config.yaml
norm_eps: 1e-05
tie_embeddings: true
init_std_o: 0.00279
optimizer: "adamw"
lr_mult_qkv: 0.7
beta2: 0.95
steps: 8939
dataset: "wikipedia_en"
MLP neurons of a small language model. Each row is named by its layer, matrix (up: input weights) and neuron, and shows model dimensions 128-223. Each number is 200 + 20 x the weight over its row's rms, rounded and kept within 0 to 999.
Before each neuron's rows, "fires after" lists the tokens most often just before its 100 highest values on Wikipedia text that the model never trained on. A number after a token or word is its count.

fires after: "\n" 35, ")" 15, "-" 9
L7.up431,227,136,211,217,174,207,186,207,197,193,195,209,184,180,170,200,206,190,185,193,208,195,215,223,187,204,201,215,195,208,201,213,175,205,167,187,229,157,205,224,230,214,210,163,181,185,198,207,192,221,199,179,208,196,193,204,189,198,234,183,201,176,199,197,196,199,207,191,158,194,206,196,183,197,212,230,247,228,202,248,145,184,217,214,204,179,183,191,229,181,204,174,202,204,209,172

fires after: "\n" 24, " \"" 15, "\"" 12, " " 9, " |" 8, "|" 7
L8.up252,214,241,195,194,179,196,168,194,220,226,186,182,224,193,194,202,177,198,174,189,214,188,212,199,171,206,208,208,228,188,161,168,132,206,190,257,216,145,170,207,184,218,174,196,192,181,224,196,182,239,213,169,220,216,180,188,248,215,227,180,198,161,211,192,167,191,200,195,182,160,220,225,228,203,211,207,192,226,185,188,200,224,197,193,167,175,216,208,197,225,222,201,208,204,189,200

fires after: " " 50, " (" 10, "\n" 5, "1" 4
L3.up435,197,196,209,178,190,192,208,213,209,196,175,163,186,181,163,229,206,213,203,208,213,183,221,217,210,205,189,199,214,211,195,187,204,214,210,206,240,218,220,189,207,210,155,198,194,172,185,191,224,221,198,178,189,203,162,203,197,249,170,196,178,208,204,197,214,190,198,192,181,203,226,207,229,169,203,211,191,194,202,209,169,196,246,213,183,192,202,202,214,199,258,195,194,187,152,195

fires after: "\n" 47, " " 13, " career" 7, "e" 5
L7.up759,214,186,167,194,188,224,239,237,183,212,207,199,208,200,196,183,169,196,198,190,173,177,224,213,219,176,178,166,198,184,227,253,215,197,199,206,210,216,199,185,185,222,189,205,204,216,208,192,171,233,207,199,199,185,192,183,188,158,169,205,209,204,190,211,219,219,220,217,215,189,212,169,194,229,231,209,217,237,192,199,185,231,172,179,196,182,200,185,161,219,195,209,186,206,227,203

fires after: " " 36, " (" 10, " |" 6, " \"" 5
L3.up624,207,203,182,203,201,224,178,195,186,193,174,192,193,180,162,199,178,205,227,168,207,170,225,189,193,183,195,186,201,193,178,190,166,217,216,219,228,196,178,173,223,194,185,213,203,181,213,209,241,200,187,193,194,185,161,192,178,261,156,179,185,233,201,178,191,177,217,197,178,176,211,220,188,205,181,186,156,172,202,219,184,177,252,214,175,191,187,213,203,213,226,221,224,218,154,212

fires after: "s" 19, "es" 13, " O" 10, "O" 7, "1" 7, " Ol" 6
L7.up709,180,189,171,198,233,149,194,214,183,204,228,204,192,214,181,193,209,200,223,163,191,205,188,181,187,229,212,202,202,195,197,227,199,210,200,190,205,209,209,176,192,198,197,201,167,226,231,203,206,209,196,175,196,197,200,178,189,198,182,175,184,203,192,224,216,183,208,198,173,186,179,230,201,232,171,180,207,215,182,191,198,169,199,227,223,195,187,208,167,184,195,201,213,207,193,186

fires after: " " 34, "\n" 28, "==" 10, "\"" 7
L9.up482,190,212,180,219,169,199,197,189,160,206,212,187,217,174,184,192,178,219,200,209,203,188,179,215,190,227,197,218,191,203,199,203,184,226,174,162,239,204,220,191,191,192,233,146,177,187,205,184,206,176,189,184,210,201,196,229,201,246,236,198,209,171,199,210,175,181,203,190,192,192,214,172,214,195,187,227,203,234,189,198,150,153,195,216,177,161,205,209,211,191,223,177,209,183,204,185

fires after: " " 46, " |" 39, "0" 5
L3.up300,217,192,158,244,204,194,186,185,173,153,183,197,233,172,181,193,197,190,215,179,149,187,216,225,206,218,218,223,168,197,156,220,164,227,211,196,226,197,191,167,201,197,188,236,207,209,260,217,209,187,215,173,195,221,187,185,229,201,207,194,185,206,218,201,189,194,228,191,218,167,180,194,205,207,235,192,198,208,217,227,174,199,215,217,197,197,206,210,237,225,190,202,230,237,188,217

fires after: "1" 21, "0" 17, "4" 13, " " 7, "7" 6, "5" 6
L8.up951,208,225,174,201,199,221,231,194,178,171,210,186,174,188,212,176,221,221,186,206,201,168,219,161,207,182,211,204,174,188,213,190,192,175,179,185,217,200,201,206,171,187,197,209,179,232,250,220,234,180,227,206,214,192,187,184,230,225,216,204,172,194,205,173,216,203,182,191,204,156,222,187,174,251,211,196,206,221,201,230,193,209,189,234,169,205,200,206,201,237,191,218,195,224,210,223

fires after: "." 59, "==" 15, " " 8, "\n" 8
L8.up944,185,178,201,197,172,191,183,198,197,155,211,176,178,186,208,202,232,223,194,236,203,185,233,147,234,200,196,215,188,198,221,192,181,215,221,213,222,151,194,179,223,200,210,174,209,177,172,209,184,197,184,167,197,194,190,195,228,212,187,214,215,189,187,219,188,196,203,204,175,179,214,216,192,216,202,204,191,198,208,197,207,192,238,207,173,203,216,235,201,193,188,204,177,203,205,216

fires after: "." 22, "0" 12, "|" 6, " –" 5, " at" 4, "na" 4
L8.up683,206,217,195,205,242,212,189,212,184,209,184,213,232,223,185,194,160,225,235,204,176,199,185,213,208,178,264,190,193,193,183,206,177,210,208,209,174,166,173,176,217,222,184,189,192,202,200,192,186,223,223,194,201,224,212,170,181,225,178,195,198,186,219,198,218,208,221,207,207,188,174,190,231,171,177,193,227,209,192,194,211,198,222,235,194,203,191,206,188,216,205,232,208,177,212,208

fires after: "2" 25, "1" 23, "8" 11, "0" 8, "6" 6, "3" 6
L8.up798,211,212,206,179,183,191,201,199,200,210,189,176,216,230,189,239,216,177,192,222,203,187,163,218,210,194,209,207,175,197,195,198,183,194,226,212,209,196,232,190,192,229,191,181,182,207,200,197,224,208,207,198,179,185,177,205,192,211,193,214,178,150,209,201,174,186,196,160,212,186,218,194,178,236,216,192,216,201,179,201,213,223,220,208,182,189,236,165,193,174,193,178,193,222,193,193

fires after: "\n" 68, "==" 4
L3.up998,240,188,210,165,205,207,179,205,200,193,209,205,205,166,170,208,213,187,228,206,257,212,182,180,207,197,251,234,148,190,200,216,170,197,188,160,216,191,176,186,198,208,207,203,219,154,197,252,198,199,175,174,231,185,194,213,220,218,196,197,170,188,182,197,188,209,182,204,179,210,194,187,233,217,184,221,186,210,219,195,172,211,237,216,201,183,168,220,182,193,208,180,180,202,172,219

fires after: "9" 41, "8" 23, "7" 8, " " 6, "," 6, "4" 5
L8.up931,198,184,210,213,198,176,190,184,192,210,190,180,215,180,198,178,191,214,202,213,179,200,207,198,206,240,230,195,194,232,209,229,201,207,199,154,222,207,201,200,213,215,226,178,201,218,200,207,230,195,212,168,189,191,177,221,196,234,209,192,177,231,217,176,187,194,218,209,190,206,210,208,198,185,245,198,168,200,237,194,200,225,213,200,199,202,190,186,197,222,216,200,184,179,177,164

fires after: "0" 21, "3" 16, "1" 11, "4" 10, "8" 10, "9" 9
L3.up872,198,216,215,236,214,168,189,210,189,221,206,218,210,211,168,231,192,195,186,218,141,198,197,217,173,205,235,192,193,214,148,206,202,241,207,180,228,174,220,208,228,211,194,225,164,207,209,197,210,192,220,189,188,155,184,169,179,204,190,243,216,196,233,181,199,183,216,203,218,186,187,206,205,223,193,178,205,236,212,197,188,186,211,182,197,199,214,199,197,189,187,234,183,200,188,201

fires after: "." 28, "%" 12, "0" 11, " Candidate" 8, "2" 5, "9" 4
L7.up606,177,161,157,209,192,230,184,223,189,227,187,184,202,163,208,231,211,233,217,197,206,189,211,210,168,209,170,192,192,207,200,207,220,219,184,182,226,167,209,218,213,177,198,180,172,211,205,213,206,213,215,165,188,252,192,207,238,211,199,179,200,193,184,195,188,218,213,164,203,203,177,176,232,220,212,242,203,202,200,189,188,199,181,182,187,214,188,191,215,248,191,177,180,202,150,189

fires after: " " 60, " |" 21, "6" 6
L3.up5,202,207,151,220,196,201,183,195,197,150,192,191,203,207,209,197,181,176,239,186,199,198,210,210,206,210,213,212,193,221,180,224,180,244,198,219,244,186,184,173,188,173,198,226,218,219,226,244,194,215,214,190,201,214,160,220,211,205,209,209,165,229,222,186,199,196,232,215,183,161,196,209,182,202,206,206,178,181,194,258,164,195,213,241,195,211,182,209,202,236,197,220,222,222,189,192

fires after: "0" 54, "2" 13, " " 6
L8.up991,201,173,163,212,217,170,222,176,197,173,189,185,208,209,183,209,179,181,212,205,201,217,231,190,214,234,196,204,167,223,208,230,182,205,215,194,198,194,178,196,222,248,222,185,165,241,234,210,226,174,224,163,205,202,181,207,214,197,213,199,165,220,223,198,193,196,182,188,207,167,199,177,178,254,165,175,179,177,214,234,202,219,196,218,201,212,208,204,189,220,198,184,161,203,188,202

fires after: "8" 16, "1" 15, "4" 12, "0" 12, "9" 10, "3" 9
L3.up380,198,232,188,225,222,183,188,210,197,222,226,192,188,236,185,199,182,197,194,202,165,214,200,218,167,223,224,188,211,197,207,188,231,239,213,191,224,183,243,202,215,231,183,216,191,206,209,199,188,216,178,219,170,192,178,177,194,208,184,225,215,203,211,188,206,170,227,193,236,208,179,193,207,213,190,211,182,201,225,199,203,173,194,186,196,192,225,175,202,199,217,222,196,192,202,191

fires after: " |" 53, " " 7
L8.up232,214,217,185,222,175,224,204,203,210,197,194,202,187,172,197,219,206,216,192,230,210,180,254,166,214,212,212,198,176,208,221,224,194,181,181,182,205,160,176,164,212,165,205,237,181,213,221,221,184,192,190,177,221,218,203,208,244,208,227,204,221,200,173,188,183,214,198,185,174,148,210,184,207,222,190,220,187,232,197,221,187,192,206,198,191,197,204,221,178,183,202,190,216,217,181,236

fires after: "4" 15, "0" 14, "3" 13, "5" 10, "7" 10, "1" 9
L3.up232,223,200,223,202,212,201,242,177,177,170,198,182,222,170,156,229,230,216,193,209,201,164,207,223,216,205,206,203,183,208,181,200,175,221,192,185,223,154,197,204,197,197,186,188,170,204,211,210,204,207,222,177,228,203,193,189,196,220,188,206,199,205,233,200,168,187,206,186,187,162,203,186,222,222,194,220,206,221,229,190,156,214,220,223,200,198,212,171,192,195,191,194,188,191,168,196

fires after: " " 81
L10.up275,183,185,189,195,224,193,213,214,176,227,188,191,210,216,197,200,180,200,205,215,195,175,192,198,199,271,204,228,178,202,215,222,193,181,217,223,211,201,196,216,201,214,162,183,186,231,216,183,240,173,192,166,189,214,176,225,215,206,196,210,193,206,221,207,204,205,197,189,219,178,210,207,172,174,208,213,179,196,211,223,199,211,220,214,218,239,202,198,222,237,209,168,193,172,213,194

fires after: " a" 69, " A" 7
L7.up807,206,161,212,217,178,175,190,198,172,151,217,170,201,178,134,150,213,186,184,192,206,173,214,204,193,193,189,220,182,193,205,194,232,210,194,177,195,216,208,197,187,193,173,224,189,194,205,233,162,226,178,198,199,173,188,230,165,196,195,245,178,195,218,223,231,195,216,194,236,201,219,206,172,196,188,222,201,192,221,225,187,198,215,218,191,200,192,204,209,211,206,218,179,214,193,200

fires after: " at" 33, "al" 16, " At" 14, "0" 7, "1" 5, "At" 4
L7.up375,235,182,209,224,217,180,216,218,185,175,202,223,223,207,182,212,177,223,218,195,220,205,180,188,208,188,245,222,178,192,177,228,209,217,207,208,207,198,188,198,168,212,220,216,196,197,216,201,216,206,188,187,214,222,180,187,215,213,210,182,149,203,192,212,215,209,200,205,189,207,143,222,203,212,167,167,179,192,192,222,207,190,200,210,211,168,161,203,188,179,211,203,185,202,151,224

fires after: "\n" 17, " medal" 13, "0" 12, "|" 9, "2" 6, " " 6
L3.up507,202,238,217,182,237,185,193,225,177,194,160,173,199,233,159,221,205,193,196,185,217,192,208,216,154,182,188,175,223,189,164,161,210,214,209,181,209,173,230,215,217,221,194,209,159,181,235,218,244,199,210,156,192,216,193,240,231,202,205,180,185,175,184,233,203,190,200,194,194,209,213,215,212,176,195,209,234,192,231,208,204,190,187,204,161,173,232,179,186,193,235,160,179,201,201,184

fires after: "s" 41, " mi" 9, " " 9, "," 6, "es" 5, "4" 5
L9.up933,173,193,172,234,210,214,191,190,192,211,213,187,179,215,199,182,226,244,170,184,220,175,193,219,210,234,243,195,192,195,182,200,192,185,191,191,221,174,218,188,173,164,195,228,170,225,204,208,226,175,221,196,183,142,180,188,192,221,217,175,176,223,213,215,209,221,231,203,203,207,228,223,176,214,199,231,229,199,187,199,200,193,187,199,209,197,184,176,190,249,205,216,227,183,205,226

fires after: "9" 25, "1" 16, "8" 15, "2" 11, "0" 9
L3.up541,180,221,171,223,191,164,194,189,194,198,174,192,188,223,153,218,169,230,220,149,173,169,206,220,154,217,230,210,248,193,182,217,209,206,198,196,216,204,210,209,223,205,203,226,158,221,203,201,201,202,214,170,181,205,186,230,203,205,195,218,215,203,233,165,209,193,175,213,214,192,187,206,173,214,196,167,224,205,231,208,194,189,209,200,208,230,230,185,206,199,212,201,198,195,191,194

fires after: "\n" 74, "==" 12, "===" 4
L3.up450,234,194,198,202,234,220,178,190,182,155,201,181,221,145,169,210,230,207,197,221,201,202,205,170,222,195,210,224,170,201,199,223,168,206,201,208,217,202,191,193,216,170,191,196,214,156,227,213,218,201,208,154,218,198,191,174,218,222,199,189,182,191,203,202,188,210,207,185,194,185,221,147,208,180,218,224,216,224,162,202,176,234,220,200,175,192,210,220,184,197,205,184,193,170,173,197

fires after: " " 34, " |" 19, "1" 7, "4" 6, "2" 6, "3" 5
L7.up374,215,204,212,188,229,193,205,217,173,200,194,189,189,236,182,217,208,197,198,175,192,193,172,212,234,190,227,176,211,182,207,210,205,257,178,175,222,181,205,193,188,214,198,202,207,211,208,206,192,166,218,199,185,176,188,177,197,195,249,195,209,219,221,208,220,171,230,213,237,177,163,181,186,225,187,195,181,188,209,216,180,191,205,223,209,192,197,182,208,217,192,193,195,219,173,217

fires after: " " 37, "1" 16, "2" 14, "4" 7, "0" 6, " |" 6
L7.up798,210,230,172,238,237,198,194,185,194,203,199,216,199,218,198,217,213,215,197,191,191,195,180,197,179,197,203,202,193,194,172,203,178,218,202,181,233,177,168,188,202,186,208,200,175,236,249,258,199,207,193,183,193,193,194,218,195,200,212,204,197,181,185,220,233,188,197,219,198,201,181,219,155,185,161,189,186,164,196,210,161,190,182,201,199,194,190,217,192,191,166,175,235,208,170,216

fires after: "\n" 44, "|" 22, " |" 12, "==" 4
L3.up75,233,234,181,214,218,235,197,220,214,184,195,179,192,179,159,238,194,236,195,182,213,185,229,146,194,200,217,154,171,206,185,191,148,200,172,195,223,174,194,224,222,215,187,183,179,170,217,231,237,184,222,157,214,207,174,163,221,208,197,199,166,196,196,206,198,199,198,189,165,173,213,206,225,217,217,195,208,252,178,182,193,189,211,188,165,174,250,215,203,189,201,203,240,184,196,185

fires after: " at" 41, "s" 9, "es" 5, "S" 5, " Thomas" 4, " S" 4
L9.up507,203,134,180,216,218,195,144,206,176,180,223,213,205,203,150,192,203,209,206,192,195,202,218,190,196,226,200,204,189,170,178,216,205,214,186,201,209,186,241,175,208,201,194,259,174,217,219,199,214,205,174,183,182,221,187,220,223,196,216,182,208,212,214,200,220,201,198,164,199,246,195,213,227,216,215,179,201,226,180,198,203,180,176,217,183,184,160,228,199,181,225,210,201,169,212,175

fires after: " " 62, " |" 20, "1" 7
L3.up93,235,195,178,233,208,199,188,189,188,174,182,211,200,212,163,230,190,214,234,190,183,171,228,228,197,210,228,201,166,211,156,245,174,230,209,204,224,160,184,188,200,187,199,214,194,208,246,202,234,161,228,149,189,190,184,168,200,207,202,202,193,206,220,164,180,182,215,205,205,158,188,199,194,242,216,177,205,213,195,244,181,204,217,220,209,195,201,206,218,207,196,207,219,233,185,238

fires after: "1" 24, "in" 13, "i" 9, "li" 5, "ed" 5, "s" 4
L9.up69,177,182,179,183,198,216,190,183,166,187,193,197,215,256,195,208,190,217,237,192,230,192,193,216,203,203,178,206,201,210,175,198,197,197,191,203,221,197,210,215,228,189,197,171,179,229,240,227,199,203,223,215,171,200,184,203,184,185,215,218,182,199,215,212,204,206,191,169,201,167,210,197,213,230,197,205,211,199,180,206,191,191,204,200,205,209,176,199,164,197,201,228,208,192,193,162

fires after: " the" 31, " to" 8, " of" 7, " a" 5, " on" 4
L3.up753,194,193,216,185,187,203,197,183,201,187,187,206,214,208,184,200,200,195,222,192,200,192,175,226,198,176,192,220,213,220,175,209,195,217,221,215,235,208,188,163,167,202,155,252,200,155,201,224,195,213,168,209,180,197,168,218,196,246,175,184,193,182,204,198,216,189,232,214,234,218,198,198,208,191,178,191,207,181,232,222,163,189,249,207,214,212,174,209,211,195,201,206,207,227,147,208

fires after: "\n" 71, "." 9, " |" 7
L8.up716,226,191,207,216,196,188,204,208,201,184,257,198,201,183,184,215,216,212,191,169,210,180,184,213,170,221,208,199,206,218,204,204,203,183,204,191,205,169,236,214,192,219,201,181,185,204,205,221,245,216,203,184,196,195,220,213,193,270,159,201,206,188,204,216,213,226,200,220,200,149,183,223,204,235,185,179,191,193,194,213,176,217,238,236,174,180,195,190,200,187,207,195,199,187,185,187

fires after: "\n" 86, "." 13
L8.up280,223,192,197,196,192,180,196,204,209,186,231,154,193,179,177,206,232,226,182,178,232,211,215,191,202,221,184,198,193,203,220,209,198,225,208,182,196,151,216,195,221,224,194,177,175,182,207,238,228,221,224,177,199,163,212,205,201,234,165,211,175,191,210,236,215,211,197,225,191,148,189,223,177,249,182,209,194,214,198,186,166,192,204,231,157,185,176,175,195,192,206,189,197,193,156,213

fires after: " (" 29, " \"" 22, "\n" 14, "==" 11, "-" 5
L3.up330,201,216,179,211,196,236,222,197,182,172,211,170,194,202,221,213,192,212,200,182,203,192,159,200,170,181,160,187,233,223,197,183,221,213,196,155,213,199,202,198,175,223,179,203,188,180,212,189,191,181,180,187,175,245,194,189,166,195,207,187,205,231,195,213,224,165,217,163,190,191,212,212,200,190,234,182,226,174,188,247,181,189,200,231,220,181,186,232,196,216,222,192,215,185,197,238

fires after: "\n" 41, "|" 21
L3.up902,237,238,197,196,200,210,180,230,217,205,194,190,199,192,197,217,204,229,171,160,210,195,202,166,168,221,178,201,206,191,187,200,191,227,210,187,215,195,199,239,213,189,176,176,176,176,199,185,234,206,194,173,198,205,184,187,192,214,182,199,202,157,196,182,188,199,177,195,178,215,222,234,216,169,219,204,187,231,204,178,197,188,192,195,169,175,215,203,179,200,191,171,188,144,184,176

fires after: " " 65, "s" 7, "8" 5, "2" 5, "1" 5, "0" 4
L7.up885,201,189,185,232,212,207,186,184,173,172,202,227,201,195,213,204,217,218,214,172,196,179,209,180,186,235,176,237,184,187,215,228,186,178,171,196,217,174,201,189,189,172,239,219,197,239,203,204,208,174,226,160,212,191,190,196,200,212,216,176,173,197,223,193,212,211,198,184,194,168,202,178,194,252,187,236,207,217,217,228,175,214,199,220,170,199,153,173,225,198,205,200,188,220,176,218

fires after: " " 39, " |" 29, "1" 6, "2" 4
L3.up479,206,184,181,186,177,199,199,190,193,212,183,202,176,187,181,220,196,198,205,215,194,180,213,188,209,205,190,198,194,203,176,203,182,203,208,207,249,187,214,205,176,186,161,218,181,198,210,209,233,190,194,198,203,183,147,195,208,245,173,166,196,190,196,206,211,198,196,208,164,180,212,177,199,221,187,216,206,212,199,223,178,190,235,221,167,175,200,175,190,209,238,236,217,203,147,209

fires after: "2" 18, "1" 17, "0" 9, "3" 9, "9" 6, "8" 6
L8.up208,205,211,201,203,181,200,196,216,199,203,179,207,214,204,168,217,183,196,179,206,200,202,214,207,198,202,236,202,180,181,180,222,164,179,167,218,233,181,194,214,209,205,199,208,164,173,212,231,215,228,244,173,242,189,189,187,229,219,205,197,175,184,228,225,174,225,190,225,172,206,166,247,222,208,201,186,198,187,182,198,172,213,216,198,171,182,204,191,218,192,182,198,198,214,208,190

fires after: "0" 29, " International" 8, "9" 7, " Supreme" 6, "1" 5, " Civil" 4
L7.up995,190,218,209,198,172,187,158,207,227,196,202,191,228,198,179,219,187,231,219,176,213,194,199,200,185,220,200,212,204,161,186,204,215,230,222,167,225,191,220,200,223,242,176,200,170,176,248,215,189,192,223,193,199,215,171,188,185,210,190,217,220,194,228,194,215,156,179,205,203,185,169,214,191,197,187,189,173,218,195,212,195,226,205,193,176,214,214,205,234,236,213,182,140,188,173,191

fires after: "1" 52, "2" 17, "0" 7, "9" 5
L7.up498,198,185,177,221,190,220,206,193,204,183,205,220,213,213,156,214,194,197,205,203,168,188,230,227,217,206,235,226,172,200,206,205,162,209,169,194,234,192,237,217,195,183,210,201,170,200,227,217,213,172,228,184,189,197,194,171,205,202,215,190,186,197,252,160,170,182,163,214,173,157,188,196,212,253,208,182,186,196,176,215,168,220,205,233,208,199,222,185,199,186,199,190,189,190,169,189

fires after: "\n" 41, " " 24, "-" 14
L8.up92,187,194,218,215,198,197,209,199,186,189,213,199,221,206,185,218,231,235,195,172,185,202,202,201,167,204,209,204,180,193,207,196,169,216,209,209,210,164,215,165,177,214,187,204,209,180,194,227,232,185,209,192,180,187,214,205,220,256,161,201,204,223,179,202,198,209,177,210,182,173,176,205,222,209,180,168,229,181,219,210,223,182,238,225,202,202,196,197,230,237,194,199,198,212,175,174

fires after: "\n" 32, " " 20, "0" 15, "2" 9, "|" 5, ":" 4
L9.up586,240,225,189,188,196,199,180,215,205,172,214,183,203,180,204,193,160,180,201,196,195,190,203,238,193,205,178,195,176,214,195,208,174,212,191,181,215,194,187,215,227,212,206,208,225,199,227,222,207,198,197,161,186,210,208,151,207,210,206,206,180,164,249,189,196,154,211,180,214,182,206,220,177,222,187,228,186,202,181,196,154,189,203,189,171,187,213,185,191,219,255,180,166,162,188,221

fires after: " " 36, " re" 21, " con" 5, " under" 5, " un" 4, " dis" 4
L7.up968,212,193,160,238,183,231,177,200,184,167,209,178,201,176,200,229,213,232,184,209,177,175,210,194,204,184,211,203,194,205,198,208,203,214,152,177,222,199,181,179,202,196,199,218,195,217,196,213,193,162,185,198,181,220,193,170,197,201,203,199,158,238,244,220,226,200,190,185,166,156,209,196,188,258,185,196,190,242,195,215,184,222,232,203,200,210,225,183,222,181,247,219,235,198,208,223

fires after: " " 40, "1" 18, "2" 8, " during" 7
L9.up708,222,209,195,200,210,187,194,188,220,192,197,200,191,180,188,200,207,179,212,198,197,214,185,203,191,195,176,227,205,196,176,213,204,227,220,198,226,214,189,205,201,240,197,208,189,208,211,246,223,212,185,191,173,204,199,188,227,197,175,226,209,197,214,224,221,145,206,179,208,220,146,223,176,200,175,190,165,201,193,228,159,210,202,196,192,200,219,169,164,193,221,189,168,165,203,215

fires after: "s" 30, "t" 12, " to" 10
L8.up788,206,182,170,213,201,213,202,185,173,210,180,188,162,198,206,203,206,254,190,218,186,193,190,229,217,203,210,189,152,207,199,192,183,208,169,182,208,168,189,176,197,184,162,229,203,207,205,183,217,176,190,148,192,171,183,187,232,231,209,211,192,182,196,207,191,191,206,224,198,190,176,216,227,237,195,208,188,200,183,212,204,192,200,212,217,164,183,178,210,192,205,214,208,251,170,260

fires after: "2" 21, " an" 11, " An" 8, "0" 7, "An" 5, "\"" 5
L8.up909,193,177,199,230,178,224,163,188,169,180,179,181,175,188,177,239,177,235,223,221,195,189,213,197,189,198,187,183,161,193,205,191,197,200,181,180,212,202,196,210,193,208,187,192,203,187,253,236,189,213,197,174,196,210,184,194,231,214,231,211,163,183,198,207,163,200,198,192,192,189,202,181,234,233,192,200,196,219,195,224,213,185,205,240,175,243,182,186,203,220,209,223,175,240,178,214

fires after: " " 61, " |" 26
L3.up543,186,193,167,227,189,197,189,196,205,165,184,186,178,193,179,209,215,220,251,161,191,176,216,199,205,214,208,205,183,216,164,217,167,223,177,214,242,191,188,173,191,191,185,216,210,199,216,257,220,174,175,182,206,181,174,202,184,227,186,183,185,207,217,206,214,196,225,184,164,164,226,205,207,191,232,184,191,192,200,222,157,211,211,229,148,197,200,197,204,204,214,239,200,225,159,196

fires after: " \"" 45, "\n" 21, "==" 9, " (" 8, "===" 8
L3.up170,192,182,162,231,171,266,235,177,184,203,212,200,199,187,207,208,199,195,208,198,214,196,183,193,206,184,190,201,177,184,203,173,159,220,176,188,214,189,188,172,182,223,205,226,191,161,183,205,178,204,167,209,200,216,191,182,190,209,207,178,163,224,183,239,201,197,214,195,181,190,215,213,197,233,196,211,172,194,186,217,182,181,204,245,199,221,181,188,180,190,215,221,240,214,188,233

fires after: "\n" 18, "1" 14, "0" 10, "–" 7, " (" 5, "-" 4
L9.up493,215,192,204,187,169,194,218,221,189,198,208,198,230,180,185,209,204,189,235,193,216,178,154,182,196,200,179,154,178,196,161,180,201,214,208,190,229,178,227,245,224,192,190,170,186,198,231,198,203,191,230,217,188,169,200,175,197,206,214,199,168,167,211,211,216,188,194,168,190,217,176,196,194,205,183,213,216,226,218,166,192,179,213,228,200,157,224,198,208,181,205,159,205,198,168,199

fires after: "1" 41, "3" 14, "2" 14, "4" 11, "5" 11, "0" 5
L7.up378,180,200,206,188,211,190,179,207,183,201,207,193,198,219,205,225,187,194,219,242,220,199,167,216,195,203,217,204,188,199,186,213,203,215,223,184,252,185,197,180,191,195,247,208,181,223,228,227,230,194,204,192,184,209,178,235,181,208,182,197,164,196,192,203,201,217,209,193,205,168,193,202,168,232,185,197,193,209,211,219,186,180,204,189,182,196,178,194,183,198,191,197,200,224,174,198

fires after: " re" 42, "0" 40, " comp" 8
L7.up317,236,217,212,213,186,201,187,198,169,185,183,161,224,170,220,212,199,190,198,227,196,196,204,157,195,201,198,180,202,175,221,199,212,203,241,169,229,194,198,203,188,217,205,194,207,204,236,217,194,181,183,154,201,241,176,185,215,210,202,185,191,216,193,205,205,177,219,186,201,181,175,167,167,224,236,216,180,192,199,200,191,180,190,198,199,210,193,199,206,243,177,196,150,242,179,231

fires after: " " 21, " |" 19, "." 18, "4" 7, "|" 5, "5" 5
L7.up878,219,243,199,222,192,205,188,233,199,216,194,165,212,209,157,207,180,202,152,182,217,204,195,186,170,193,192,214,188,177,170,215,167,204,205,183,226,180,190,238,229,201,189,178,182,180,203,208,192,208,212,188,208,215,180,180,244,208,214,173,166,146,208,213,199,185,183,196,179,201,220,205,246,186,185,186,218,226,216,246,196,210,202,183,187,156,186,205,176,228,213,172,174,183,217,211

fires after: "\n" 24, "1" 13, " No" 9, "|" 5, "." 4, "2" 4
L3.up212,246,235,193,192,200,217,219,253,209,176,210,206,227,181,173,208,220,215,180,185,185,213,210,183,198,224,215,181,188,189,176,193,163,229,192,191,222,178,190,232,211,214,209,184,179,161,202,225,240,227,186,177,218,216,193,166,232,207,203,183,184,193,186,212,194,211,194,199,184,186,194,225,214,175,196,230,184,228,176,224,178,220,202,198,164,171,202,181,191,208,217,190,188,162,199,186

fires after: " " 41, " |" 31, "1" 7
L3.up865,212,197,186,210,185,195,176,177,196,211,178,196,191,193,157,232,182,191,192,199,192,184,209,195,202,214,211,188,185,204,174,201,191,230,204,207,250,178,191,193,183,178,189,228,186,201,222,231,239,206,210,172,202,193,164,204,197,235,174,183,200,225,197,195,211,191,203,216,172,157,219,198,207,218,188,200,198,200,168,218,165,192,239,211,173,188,215,228,221,220,202,220,214,205,146,212

fires after: " " 32, "-" 17, " (" 9, ":" 6, "\n" 5, "," 4
L7.up776,176,192,199,205,205,219,200,219,208,191,166,222,238,187,183,208,188,203,229,173,147,175,190,185,206,197,224,230,203,227,227,216,209,193,200,200,214,223,184,189,214,264,221,189,232,223,192,188,174,267,200,186,208,178,202,185,192,189,162,211,200,186,209,181,204,184,211,201,197,199,218,194,214,206,226,212,209,209,207,189,214,194,174,164,166,193,187,214,246,252,187,204,206,166,224,210